config.yaml
num_attention_heads: 5
head_dim: 64
norm: "rmsnorm"
norm_place: "pre"
rope_fraction: 0.5
qk_norm: false
tie_word_embeddings: true
optimizer: "adam_variant"
max_grad_norm: 0.5
warmup_steps: 375
decay_shape: "linear"
train_tokens: 451800000
MLP neurons of a small language model. Each row is named by its layer, matrix (gate and up: input weights) and neuron, and shows model dimensions 160-319. Each number is 500 + 25 x the weight over its row's rms, rounded and kept within 0 to 999. Numbers have three digits each. A neuron's up and down rows have the sign that makes its largest values positive.
A block is one neuron, or neurons of one layer that tend to fire together. After each block is what it responds to, as a language model described it from the Wikipedia text at the highest values.

L2.gate9:540490489515515509533487543575483478491452444496507530506527512537517530477509507447453503518492521526533508470533491520499492485491499497447505515501540518504493505511524482531511509531521544436524448490548528498462492503506497486528479513503481528509474472504443473493499533521513476552519466498476528491501505494486529521464489513502510473517525500484511496536523490551526519516499519491498521489479485496501465514467524473506511510468503518486469488492538484490469492458560521
L2.up9:476524506504532466471441499478532553518455519487510511465520474482506463487518527493488497507473498521482515493559517473436495466464474495540493519460506472477493518508469482475449472526503497499517488485511506522510522512496464506537512466518484490500466552537520497508538534483521514478541529493491505491492487472506468456494478539564484463499530533527473516507527506493529519510525538541496533513513474510506538534511538500549494490516471481504487520507455498527508506513499496
L2.gate97:453508524508452482517498474463511528500554480530522480498514528504544508484484523451507497503493528530487482465502498471513521534529466483462503489522496542468501475493490466514472559462501513476464460444502504517525511451500516503508434546505473506540474483479511461473458538509457457515520485506549458456467494471492518473498489481499510488556480485499503506507533526515495510463533489506496514553499505509508537502508478472517511511495513492468488468492534515508524497476536481
L2.up97:492519510494462529464522522469484530480494483508530509509496488495475523524487543504522514492512476524515501515472461505470474493511506491503497511515483508512491465510502558502489501480467482503511493508519494518432474549471512501511443466508512490503519522528565500506497539502468508504521459512509453450498526440467498517505490489488474562476493475519491540536464505455518484488473486500470531513474526474484521502478436468480487486491494457491486506469494459543494537524468510
L2.gate127:496529467511479482512512512514447520507524513512468487484494462529478495505521486493493518540494556514543511488541494497511527490519494476499535508456548525452506563507491521496464508480524490466439498462541470492476484567482514488542488502479515523497438482526531512533458523482485507533479496510509510477565481470503519565510498503487489498549483522499498513525531508476478453510489538513497498536487516518475446520484528477504491553474504484486495471487530452505496480483477506
L2.up127:491494518500515513538494494508503486508498520526501531473541486451492489524487463447448515515460502503502502515506514503491510481506525483483468515515514510490495540504466485504473473493505524471486530456493506462526504523500473512454485503527547472518522467511527515523522514464510530514498519486461515495510519442502475468485483509552537490520541477482527517482496485487498500506510518501496527521506532521535483540499503496512494500465480473552496544513511466450501532488529498
L2.gate191:520486522467503474511451446526486537540535495510494466496454474523430523481468515482494481532482503502471486502488528534463515458480495492492529533516515471481515513480499499499470501505516500482550523489480494483477511507478532489518527502562553555520504502526491519543519522501466525515482470461466520507532492478496496509510468492523538516503478493497478491466511520502512481503478512520503508465501516470506471470476499518473509518459502492481491465558510474487490496505501498
L2.up191:483470467521516511533506511527498507561423491474477495492524472529469515486483484474515515545538467544521508480483514492481522549483545478511481494476507536528492525460471489492523495566525468501445479476526482494502452504531493503522494499522490551480506529514478481528519532524493545516506502494526492531464507516525500512498487534509534456521548493522464490455450490512524531535496509484529529499482462470491533477458484523492476534484515547528467491492479559458499498535507499
L2.gate213:536517522498476491517497450519461496518474510492487505504516492516498520490510477476533523457530464523515476482520522516492485478502506499539508475480533510458492488540522499532483552522516493484503520513513470527460474509497537482506523499530458538445464547496538461503499452541499513475488534473519550458481518507541501511480489508501473462481483507490490486490465496507521476504483535515549501493503471533491545479454430515515519535477478525469523479489491506533493481490446480
L2.up213:498498481464472467460528460517504483510496506480544476465499534510477542501462495468495510517495491528474495478498497523515463515508520504479543500488565481512493519482512456526515539514479503525500489468483545510531505531485481452487528498514531508498532449524508499503512565511517519502473537507470476544493469556573500470492538488505495500502507479455539518513487558470477515508493500495473432501537540462499517544511539511430465498494454491523481519507508476491488517511524471
L2.gate293:471481512477512517486491518524514458500474512509464504490479478517507502501491500465518475487485528525507514468500465495482522472507522483530511500469542473486482485512480518469479491557494455468529483488435526503523496524476533485524475528513516494444503480494508517507507474520503521490487509473488494520498489477490458545531513513503514508527494511526495505474534485474527515534530486557514519539463524478494474512493461515508504503499533473500531509529533521474492533514507518
L2.up293:514523474487503468503474547459479500493483475481507510537528494486519532511480560526525487504469510489502520472523461502499472504485493529565482501486534501489497509485506566527507499543515500462434501474463485506512449523476556479534510509500488502484484493463501469490427483557523533499507509530476520508497468503490502495530514492473520538521486501521518504479530518519471489519476506523512517560501454554491530500467514516521520482509489438485491509459512508484492483455528518
L2.gate346:491520479465505472569531513521522536477467500519494464525541520550489533498523507520510508510487525507523514478542482509441518541527510506534500519516562540512483513484483529505544506499494472467486497484520485490513513514524504483499475533462509486494482498498540457517497484538525518559510460525538505465521506489522475493510480528519482526542522468503494517479517496496508504519499527480512498546472487530516489533513470484538541515490497477499496482492545504550520476515462489
L2.up346:500495510464490498554481514509485489495516491462499523501429524494515486517480524453457536447469472474463479483526532476557492543506500565509474506521496487502464500513534551508498481496519483464516516516519472488436513528496443485555547527514531516486472510511493459515516464506497531523466455506510498480507522489468513497486511530508524504490521499531517467537456479523520508492469492499535497531497480519495503493495473472515531523518496516495514505489475501534516504531485510
L2.gate436:505441487493501463536478524487533486502478494469511454492469492479499468507517512454531520475468487449538515502525438512474562488501493509525562492519514445553480496511496498536500545492501453480525519516541513515474499544512524453505521496503480490506521497484528488508510497535508506535531514494469463540497513426504528493498480533465457505505525503498464522497475526502476479471533523555491493544489483504516502463437482516541490466479479482504503473462494514505482470517506506
L2.up436:462455478538499488545463482495493538518515493512494464496507519517471504503524539519481503497473558504486499503478501455514513471531497493567515514520523455515512489572447501506498489513487467500473526508484480497497485452492534501514484522532522487530443509464522492517482521501554537476468519450492464456515528516505478473524525490496481488463444497478450512501508527489499508491535451480493492503513489501492492516470515520525510476524533497503545481513506497493504502532499527
Responds to: Mid-word subword fragments

L2.gate12:504506479493488460484528483500514542501509553515496504484509507509470496493510494484499490509460505529518495466519503523509539462464511469504506509476487491462494469530512478460469471542499505474472503517496513552490567502496535483520561509526528483456476509499522547456526480506513541526520533480505462494542492461472525532491484555509468466484508500497501510498541502515516523499512526531481498512461531512503440485498487512531489526508524529515491467474526488533518475522479518
L2.up12:534487459483514542493516509526501517518492525499519478509542527487495463545518487474466469439473481465486523469483479459498471462477492482511488559507501527489509487487493500488518512507502450501489524519484460533480442451490497480487512492514544493525485532484486498479534489497515491465489496472512479507497518507529474543497519551485491463496536471526526500450467528464492515528534518457481505512509521463510481516538524461507506510526504519456502493512537518463532515490516526
L2.gate56:527509474506511507496517470501517492505482534515470522496532491526462501515505479486535548489508523516490461541489502483506509485489508529465513523535499509528483452503476494492470489539497476471502505551516489543527511472525496494484536511527512507477450508549520518483517418486486489485514508440479504488500535493474504579540528504487499519467526513497498490501502502473556502521506481533479530522455524490504508469496483464480480533539509491537501480484467475474551504530496485
L2.up56:530532446493492503507426524500471520483514489528559509491515467485512489454525481480515470476479479494454487537545511479490468496507486483506461538511485493473496487480413500499510479499503466514498481511496481468513494482470497480505462493524521519483481537512494514512439475496521517503501520502461471498516523507479506486523552457524485498501571507498501506513532517515498506512501556509472530488494499498504505507454478474536509502497503513497553523504508507491461469480490441
L2.gate103:538498494534510501505512459526502519478506472516520519506488482532474503465514464525502519467489488490481501522457483538568503488512502478519532489467476490490528515508544539503528463524490511500455505548511520558519487497519514510487549456490495512460509510490507493508495489480491506485468485464520532500453535508474532518507509542497512489495451479478495509526488544499503518509493481549533514563445513472547489493491500496499467535480447508522467516539460469471488574502493476
L2.up103:496505493503485487515511503486532532499498473514504503531523503516510517514481528498516514486511503468476490506578522520513525482481505479506494498535508503472474476492493513529510496449494483537488514512528505555518471534500500517542524510531483491513464493514504482479513516458496516473500519490515514503540506526459488499530506504499522488469511495474492528527446466579500464504490536536499460485493490503505526531484518482514407560461523483513510484476473496513507511533489503
L2.gate145:537491486496503521471507484522493519468508432488484527538500464515451507465478454506489496481451508480554487563450536499503509510542479508500505455481513501492482462526495510510487457525500516484487494567516454484469513508559510486495522515505471542513477516562492517485483485476492505514522513467498486494509500502465483494494518508467545496526482475471442483524478520410513502494533437522505510491471499539435480495487529487513496508464491490503496470503495515515510489524464519
L2.up145:522532543478472469496487495480480501455499444524538524484520463497532510514512535529531476507472497538469519512508517519538529496490512466488455499483472528500507492469483521556524446533517486519493502461538493484457489494508506478539517510513469474455456481472439449520492477459522483487530509491463457480495489532495492519560521445479465517469499455504503535514492517458549490482535526528514508480508473485525505511513490510496431503500491510475536505485442489458471502519506477
L2.gate224:473511456503505512486495527496494544522510455520542488499522493496486451496460523441503483453496509467501492550505515515491503426505504521513511511504487513507510454491463515502507459514507474538502476478511508500507494504528517471510525506544530498468454505522462544498479483492519512508495546510496511496525579533520501508527513492474498516497473527479497449510512529521497544504518483522509515515495542491512500475468464501528489518483546494487530526531539505440553517518495511
L2.up224:512539504522483532511439552456502466478519557525541485455509528513504442496508479462498489513491511534485470526488434467545517485504509509495502523499498491502463503498485515492478526486459498541539471452479500495539512461514500490501451524472544504523513444481504549465482513493455549531482517521518507508485523466503519506527510499514476494523543478491508518476480486534484549523485506504484516513479485477530498458480540459522496461522506475474507502499521529467525495503525506
L2.gate257:521480511536552515503527520505516526472483453484506486495547489484498493477530474503481488483459466474518466495472550537498486473515528496511529490499486468492493499495525490502512498541523445434520429537474508558485539485512487485541521540480476521464491526516473481485491502505449511507518497515485467496481516488444509453498514525498495446497473492495443488510490505469495508503509481515492550499461490540496477491443505495508482455477498483504459515510484515528480484554498488
L2.up257:521503514518476516466484514532482523522492501439554517503488502519509496526471487492504474494511482500534471538483533503489494483517487539512513515510466467523517528533504458487543462508527482494474499515504516480507535495459482529481526502499517514522526514514470509469497474517555450500487501453484517512484519540485494470528445452496537484504500500474488461507531499474541522500498480505520514502464515493416516529522489558483552530445559467528490502496541507503504523484481489
L2.gate337:496498452516501502507482469466519468469500489527544500477520514572457482510497505490496512461465497513494496531469526524505517486496479543542540460524525510470499461493496544484532466498501530484469462519521497502495545512500499489495502520528487511452503471538485470490499492472511519536519529454493514478500489458474482477520491513519548473491481517480474489527468506494466450501446486511477512525513485496477521481494530571475473499496508557518530541529520454497511508518499489
L2.up337:491521467500506469496469479453545536500431493499502492465506490490496448519523518507487473464501517445530518531513520497495525510536491507524477514477493464450507519479480477492443476476528485500495509492475526504528545523526505511486511519494464448487460508532540498499535533538505496505514521521512498485509492481507502476478502485527471490495450533496471512467516451543516463474495518516466522509508499505498524496436510505517495537503493500500491467463483473545479498493487471
L2.gate385:508530432473527534487527476487498500480494501541480479507477496529485492526524498474450474471511511485515500529497470535476543519505524493542502469489475466470451455519506489502482462520489482510489470538516507525497524545511524489519536535507478497505466515493494504526465482522536553534455515468474483535519509490490512521491485489486486457478488507516516496453512497520535484516519523546493519520489528529488477484503480490520426543480541516494557483511514504519485489469483492
L2.up385:500484498470493490502488514488476521486502528490519474495490548491516523512496473495466472509502511481507502541533489502531485542556520526513558496460474503465513492500523497471523462479496502532497491532505472486520473507548489502499495504505479520495470496510480487507540476523491585521508488483492493520480497533487469507495509526464512536503481504515494471510439470482532520444470517495500469499485483519463483506512475448515527474528462526486518522489562456545486487512464566
Responds to: Comma after introductory phrases

L9.gate264:521496498513477543530518514501531458519516515476492501491499494501517521516490476528511493455467480516489493503452508479469510492503505487480515524480516487539510520507504483514503444493473486524466524485461500471499485486485528490515477471510532515474525508521473481528468493495481523482528502485495520505513486487531480519497516498496534535500481476464456516436484489491520514483528504514480537530502498432497473492466493489524473493464451463519499477540492503459532535469512471
L9.up264:497543512481492524514505494526489423487527495516523483499550546521509522499474506500452491484480466496498494520516494477519502450477514520468505553519524516457536484467503486502511451488500455502490484511550539488503497494496486468484501482517495536474507528539491508530544486533513481477484496478478493456515499513515479540479474486471551510521452505506504531484462492495511478507503546494489529520522501486516470529500533468516469520443463471501524470520453518479511553484528502
L9.gate421:484510503463524500523521486475508435485426514505523493522470496488519530499482494491519463506477494548480472484536510471486528487454521476450519536475513504479509541457500490545483459487495502516521524509552511464512501514486484494505506521523462511487522493483569516501465491476488475456476486503486482497523528502486432469484517518488491530481510458510486514506505512505506505515491517452474505532443511479524491532493526471508446483482512478496456462500532526526552534517514512
L9.up421:474447549531545494480554496474462462526496489542493498517486497479516537466512485476505512504507460456525482508527471445512497522503432495505498489488520472555529560494494505537509486526523502457464552498482515457502522487516464481476505463482518502484533515479528532521458491502491477498535476492484486489533487498479553465474502537496485497493533527503517464458483510535444505483534506499487513484437519523500511528501500485489488509482485515524462506492484513436521517490542506
Responds to: Time-frame head nouns

L3.gate94:469460482489474507489482520496462533466552477461484507525516501447486522453510537528534508504508488501500498527528520508507465539488501510521487540511532474478511490498464531486503518455517533518490461520481576527482504450517511510503480511495495521491500484495465524525513502512509539528542525518553470515510486485504503476534463474473516491428521485495465518491530520508459524460489529500476501507499487510492537491472506495538520501521451478487495460487495513507465533462495497
L3.up94:529490515493469484521502502484502540544512505510497410497481460543550528536513514505506469540508499534503528497466490494505490501509519501542512483474493522480475495504461527532501489473483500505483496498488432482509511484515511484502467481500491481479511526529486465555463453478521480524503506496523478466519506531503535511487448523530495492517493507517504498502508472497497538506487513466539522485499478527546483527512448535498508500464512557482497529462496503458514519473506459
L3.gate240:508507472482479518556487491544499538527533510510531525503501448544472470511472523478513449495478513515525480467478513527489498502494490488503519473508517507506510533499518520512481479479546464485484469536502478518471470512504533525531483511548509529513520516516493500523516483510507536510504466506540515485527499499490482515507464549487507487533536463479492514501500496486525524490488477482510582553499538534536493529494482528504522490516525523500492506508504511503522473499528482
L3.up240:512472514496500550529474478515491487486499541527489506520477510512512473499528504482485445488456496496465483465475472483525517502498515479478475520459471563534518517496503500528470517501495532479478472508528506547481501497507498455482437529507510529497472492479504550486537515510484494510505475469458488526520439460486513451505478514504470537495455472514476479494525465494525508463520544467518492482566529481519495481512495473515501498534461495438516542491497511479506451530543493
L3.gate387:517488489488518510471519522466506496524511515510496470519438519516480519496507463465505515501477529506413541491546471479492423526520483489449481475471480474513503505499472465494457538501526520460479477521475505526479495511513529483473493492541506499456508473505483539516498517510516552495512481529523510535489478511497532512484484519518499523511480475476482528476515475501552475512477516457566516499524521501499507515488500505445507491468485518564460536489498524537512491495508514
L3.up387:506522474532488543476513510504463492528557508462455466526501485522515539492458468504491505504456491509496473539506508503526544546493501532509462525545466478480471487427465478504461502541530515461512464493551514535450494541520530505493451497493531504516485494530471504523430520513491509526520463495508472512499554480521492491458515536522562524486497496507515510482523534535485507532482512515499483528471513518497469498509514512539441509497497451500481495511565497503526509517493455
L3.gate436:454484511486506500483483460520507535484465511523493455550489497479516509517496540493507494528510517478497485493476555509472480512473498496496534497545538552515523513516473500542474489511539481462497461485472470497446493553495513486515447525517455519522469512531528506521562509469484532477526469518497495499532507490521503497515444523520486485472531468463520496510506512492538504442491471494488515494506484471519458460508479509475504462525491477467497473481529523514535544494485500
L3.up436:509493469552469514563511505489501476475565508539475479507491478474500542480435482485500491483485514482448461497477500539504553526471505545521482512520498526461484551504565518524497471480542482495469487510515516532467494468471519507468458489495524522505493481502517496504507501519466496507501445509488520552460535474502483443494436498522494485528525464528453483527484553505497488507464491477468473488541485463551490473523497473462495480501511477487467491514515515528496459526483517
Responds to: Continuation after initial P

L3.gate87:508510513469487533527507526521460455509504483489502524537503494492484488514460488476486523519493487530506527502487483530460500519509487498501464492500554473474512502522473518497447501474504464542483521550507547483490518509528529520508519523506496495508470502499519549487497497471512542548454502528483503505501489533531525491544466501495494466539513496492493529498499487519479532514516504504502507494474469499580509479449501501500552479479507510564544495538498499513491487511503487
L3.up87:504485492504471508531473538521567498428489515523491485499522488517478517505501488503442499558529525462489504515467498473516495535493504488511472503554512504521523461504476505492497516491495476514481524492531504500477507498493505542503502461499487519537485512470511479535524480516504527534504481439502492466461540526506512491492459513528485552476541492475489531524470508532463523542451510473511534519480472512514517511499512518531451501510485492559482488551491469489493519576462492
L3.gate163:535505507538512480508486504492477490469497500503498497506540513512517535473481545498504524555457558505491528484483496501521540462522459523486457513497501495519487455542476509530497490475472501482506452513526476490517418498508486481525540496519493507465501512461550484514507488473527476519502490508505506534543463445474480495527563494478475504517536453514503523513429476499517485522512507496510492486520521494508527534504517511542510467521573521468510480503518488503483517506514516
L3.up163:507466515538499484501459498494540509514531512531472482502556461487504515476463511558505472526486470484543468521469497499465496475474481448514494533519479524535520481478533453495473457514521522497510482482505497487490516549461502509500560533502445507489490495534499458499531497524456495484513508510458504487440528468505502453496482505496502552516484473471454454494518483529495489517536505477490529498510511498456500525513511477558515513489511499514478537522499476512464503536474522
L3.gate198:496498473462535461511497510514478521476505463484511512459543472523452497552475508463514482495479543456527510498513482491470554504481482487550479476469462488499538484508460511517464488527519452521527464539515522497518547521545550499508564501505511492458466502533503473493475465498501546516527479489497497466485508526500528500498474517481500513481544497494476500505477498498532543530485467476515522467496512483484503527490512471588507496512545487545504489507479483468575503517447496
L3.up198:490528457462519495492490507481504531465544487498510489479526496477527514486439532507471499507503497479479516502521520503472511484487487464452483502501547464465515512439517477481524474495560490504499470505494494512483526502502482534481505521548508472509462504507507510511508499502511478503511483460497537504469535509447483444498453484505458533533541473514505514537498488503515534535512480516511492497518536492468523512494469485528501497504531477526508487506534494517529539527497509
L3.gate359:510541494506537528500479468496502519544509453493520508492515499514478526447498482469508523496476480475523486504465476519463534494513496531525485465511489464516508470493523530513469518549494492462494510532512516516493557516517538462485517537531472514524516524492510529470475498501509516551533480461501541505471527522484517513497529503483498518511509477474457490486503523446526480541488480459484551545498532497505459511464495509534517478467576523538513485570477470484494491557506485
L3.up359:499520505475478450537455473496457536476510461511474545507500475496507519499479501507510547536470515518472445501499522466509535455497474525520492493510517510483495482474466461480525470503502494503478467482495507507474481513474493505477527524524497493547481522484519478537473521512456500498486492474507498464509483457518493494499532514538516482458538497529434497481474517477514457518493494509500533503534473512496478518500482498494515534485487514498527506504444473500501483511448464
Responds to: Sentence-opening phrase comma

L3.gate71:511503534519500539534482477486494546523481513511514517510518453505499495493508493469473530494532516468510503450465465522495481508540519496499512508500524483446463471482528516465478451519538504515497496509495464474445517499538480434468507486516541583480540490484528502547494471523499518526498533475472491519523506473514442525473472518518567541488489468508490512475466475563497478488461514481494512473534507503481475507488492511507493490480508504487518516510509534469532499431521522
L3.up71:504482482486504478530470512491456510520502527486507511570528449492536515477489511499519487534536485468475467474482507544522517510488487508492471461555457516516508492497483562453475491516548519492545522480505447510432478507500495514497553554503494544481484515469470466520476496495510468477468479527499513522530508453478516448484459454475515497495487483488523540506437487460541480503503492532497526483515471494473492530501498469496514481468511515505476490482490486550489510516475502
L3.gate103:500455477494513481536514505499490527518485535504507490544511452465480481512479500494473551465502537459498482464456456537512504503519495515461505483505496465487499500484461480476484467530502499522491442516540459515487509535483511520488517549496538496511476480504530465445444509490486513498547514502506448481510498485491487453492528501521517494482491537505489543529512489526516516473490517500521502473511480503489492500515498472513470474538445479478501515533509555510441488538494438
L3.up103:510535499509512488501529510465508516492506494470539514497520504510513504483514530461476484486522533496514503503530494523498483545500512484483484535494535506507521519479493467518491512503512461476489476495520468446483489526477498494480503505490515462467460478499481494536469465487492560522508508544523498494526516453482492469478471503495510460528484500545552489485525464549493476483528521506509552522472463512531508482532484447517489525501513531516472479477482532508488496478508494
L3.gate332:504496498509533502524489533487505463499510515548517524506531446513489525517523480459452488528521515453502517454490489511427483486529535477469470509519516471495482496496478504511511517553512456518472498493527496498481498485494489426514537533480469514475475512524536536505538519540499513510503504536498543494502506507542517458494505540521487494524498500523521494507497499502545457515532486486519514501484479488527481490479494471509511519506483472484520489539489566499531480498499488
L3.up332:520503498519486473485506471473456479544488508519535446511478481463516498493457500562530528502546475468498461520538542507487477483483473510523478515499493453499514511481491465518479476493516547488444523536487507489514546493499496467538532512498497478518514527505483497524491542501535468470529528507525481468489498495490474500527515493473498485471489568466473478511522475503474485539492510476495520463514498501473497514508485481508506460451505486495519501535559488481456505500532533
L3.gate344:534528508507540504520542497523518441515503510483488496532476449535446552493459486491500501523488525491504505461509485526438474461531471482484524512497503489513518535507495506500479522532497509478470510517453543490512535502479495462497496480523498530491460546534532501504503462533520532489540527442488506456433455491487479490451486490504468508509511528519480487540477535459514477460509529477515499492525505511507462533477505516479528499476524497528497448517514538454525571485498489
L3.up344:502443497510500485504514507506466528505497474493509482518491532525516517487478452468525482486547501486508507484524542519497458520472490514517462554533490450504514507485519495477522454498490468488502483476457500469490496519434505518474457544460519526518474488488486454523533470463459516512509513464532483479452513488508486521543506437496478449521488495505503500534525481477472513509485478507507525500487517496477502473497483486533507509469492513480515508548589509523470476490496518
Responds to: Mid-word subword pieces

L2.gate82:499494439563489516504502500493519521508511511487498499493523511457500494466462443491519471517453507499505456490473523518498489482518506515507502525456498482484451563564502496517484473523548529502515487521492498465474511479497491483482489485517503493511497507505514499478515546548500472468536491476548530524478473475530433483482536527510478455518502474499490491486494470512473482486503502573536487515539484491522528531486538478521506518486499484507506492507500506508485525486502538
L2.up82:489502513533512485502525482479511464463477479547510474478511488490461516486511503505555503464475521491490502502459526486500534503504575504529479486544513519497508519503505497536497490494506500515495528546486557522472501519546504488479517520512504487497497458496517462499533464538515497482506504464485470510507507482531529506556511510456493493499503482472464485540497519538483465516501508515473508495479573475465537529497523468558505516510463477501516496463469498524440516454523567
L2.gate131:517527516510525509484530498487517476473473552517493505498501491533524481511522513503520477470456516499502510491490535539512537483497489519511504495484502482480515471469512556461481470519516522538477512506465511523545512490506467502529512457521462496439509518498539541454517519508524481517514511469503453500458543489497521514510528496483506459510492525507504525518485482464472493499509491541466522482460514479491491493453503470542464484474540511475519500523501531488523527470467492
L2.up131:477499538537503522491539502465504458512460524485536478569493524497489492545534493494512523464485469473492493513489493523503525495475500461508519524443525456490469529540514497505495483523502471552491507528488505506516548500456475479517503484469504530532543508520498478502530504499492472535551503485528492489516505508541496473462524529511463488501519490488495516525508551520498525518507488500475544511460539557488563555456546514504479487462468508501530442509521508484487462491472514
L2.gate136:527513475515497505507528500516496475531510492478455475484476455525533491494510504503496504485552511494515465584478532533507508507505530509484469509500489475506464475506534487487523492488495526516494456532469497488468492494476495494505490495477505519458541471485492499515470483424544522541480482497462487494512461494469494500477518507554540479479488519520503508511518489498511488501512510515540497454459472469520489471510496499496468512473477544504497510552469466545531495495535505
L2.up136:532446547509509484464492521482497518475495484562479450461509460486511507483527500513520502524522521483496497519498484531503506519479494455506474507505448461519482512517531558502504465477492516506529462514467482467521522537485483479535510491527512497465488567478455506485414501511463486561477500479470498471507484507474485556494548479503482490488465515510527498496506470512503501537495511543524535488510464521489459464484507450503471516470518482550461513496509514471494531497530506
L2.gate158:530488475500532488501479528502555499505474510487486457464513490550467527523492466467506470498508493481509526465501506507457499488538562482497441504479514505483556496474464498503488484533471504523488513513515462533506520512519552474493499517497518527504517497537549503496494526519538556483541499462485515477469481475506450541504485513525538471531499491537447493460509542508513512500487511479500511490504498491474500517539487520486455499505500516538526506539555524463532513470538452
L2.up158:488475509480534506514487540497476497471475494503498518490534492469529495536504524480513498488536441505524470498542476536507488492528504521464464562507504523441489496520467485504509467497514517460530474538523505506501482497464518510484496569515499451475520536487497479511485505504522491486536513510522484478492494497508453516461493553473517496503540466499536485480499458474486501536481546482470498502502468508521492514482466498457501467513512504491480469521512501516483550473517502
L2.gate178:511518492509511500516478490506523487501504488500484535496506459536490506501482456493477520504469498455468491455499483492493541494515516504518531456505492530474483511552500486486485451490539479487495518490498467487494521505518525492475503525535515519470508503458516513497500515513490500517504472479494501479475500500499456489535511533525547479497523514519485489494506441500508502484492528469526541518508484547481482488502519484512499522507539498500536497573557515514459442493469485
L2.up178:507472494527507476513477520469517529524508494494474486469491484511496503518507520476481492488505536547534518492531511510492480529489534474549507449502504460547449486490501515496486483468475466507518512446496526478509505522524515437536474513546452507536499522490478479504503534481495484521507479466521545516541486504469498476525537519537491458466523487498495539500522476489463506517526427512506485510523520527452514528505543547520496503528519531509535514464543489518468500536542534
L2.gate197:470524537495541490549519488483467536562489525508495496519461511526495461527468475495510498485531579549471504490504530505529557456498517475500467494491549538489508564520531498501518497513500523516510475497492542496516544483520544478493491514506503481481528482467510515511474521503507520496536459454480516542549515471521467469497503531483491480481459464470515523482542496513511520485507508475514495516513529497518511511514513509478502490494475514532499536502557526474494473499535527
L2.up197:516463525534589507513505527486494537502462502471499520504525508543493485500515518520463499526469462517496511533493467482499483487494496486484457446517482487507498492480492536504476517501481479496506507524530518518467558531473476472521482521512507513468494491512482502547487476511485542492484473501499471512490550491482467497494511507494559471491480445503509499470503463476538486505528552488494513504453504511535473486526507524482506483500503500533485502521482505508527497477518501
L2.gate374:513493507550512484493500473489527456505486494520474499494501509525471469466495458507501505515465516522456507499518528535470497493522503512524552498465539530481487510513504540440518484463548516502514490521481487469503488507507523504455524502487507483477525545530527525517519498473527493484539531464546479508504504494546457471462539499517515499502470502525515503478499467527511477527518475465498521516482469466474464507472508515558484474483468454503489506511474536519517510439497528
L2.up374:511455486541496467479444491497518457479490496485460494524506518496540480495512460496538493480487505508504490538471560501479517501521456546523552532515494487461526503465467541494482512514502531522554524546505502516488521528475529493474530503529511512470534533579494514499543473475504537501532515489508514473472524501511506480513518507472489488498485534528487494514491513493446529521453495517455485515487484463552487484467534481506480477511487493534547523479477535506516550492430496
L2.gate419:567498488530517524521531483483542498522522492494457493543494416505482502472491528483497467513456514489493479481480486503493508506459470469507508517480482500517481468532501490507470480515463510501550503495483479494467504518460502481470473455541518498487519524506526520545515456505480512522508519472453533475518518448500459469452557520501507473482463486472497489506486482532479518480466493550518535489504499510516514460470483488473483505528474528501489549553524511527498537477482464
L2.up419:541514496519474532510535528481491501501468453525462524499496496533511475497470520462478431510516544564485520484483515559534489525544491496493475496500500458496488516529465541509472481513428468508513509512457538461489451506532465503552493506487479500474527530492485509494499487516501531538515482492490508436482504495529521518427478488492504467454452520507505533514493482472482487476487491521492497539494499494479465479496501476508523545476551503535505536486503469481497501500463482
Responds to: Predictable word continuations

L9.gate66:500481537495512460537495491506481490477476520482515507482541488520481527505534468541508546441502574505478505512508471505559504453476517506488495523517559465491525485522493509484492476524476522508500504453511517533499459525465541533509502567457513466492500491487507489502476494486515487496505511476533548489506551505508492526531476515540492466469461511552470492558504546488510486490489497529557479485505471482481512465485543507501491507504478479511532494534450466486487518451443446
L9.up66:514532503512466509491489499488513505471523514525499505474491479529535520487540501504483516458500527501494505523528505512488514447551507466472508521501531521536437510488503478501532454508515468509501498515479520505492475517537509512457475514498525466486534491502517499502488513476498485485508514447458507508446507469489481532543494481504482535511511501525499429516490484445480488498470501549507544474518493491444527521481520494516496497465494518518542468524504456459533465514527468
L9.gate175:438534479521464490560459489487537465486499556518518537481517489499514497517499507490480508451483538500487524532542461504533490442519500473482508494539539454518473495511526495493548500511486504491522511514452519546489487545485530559502451518527521503488506477506478485496518492510481498508480476506509524490504520492512503517521514514516501501509477517561511455541509520469510470480462491501531524446494501475469505498481521544515500528516505526486549519505515475473484457515510490
L9.up175:516465498515511482505497471482499482470474511481492540463512498525486498499566503512495489499462504532495471503517503522536499493462468468478455502481496510496481515493486514490531476514499503522470543440482502528482508509527476513523471513484554530475529505520489509475474477508502526498530538459500583508516520465459511562566519523513485482529492534522542470541505537498508498461496529519525495488471487490498506524503541509472498527511446515506547498489468521475464502507504473
Responds to: Clause-internal commas and conjunctions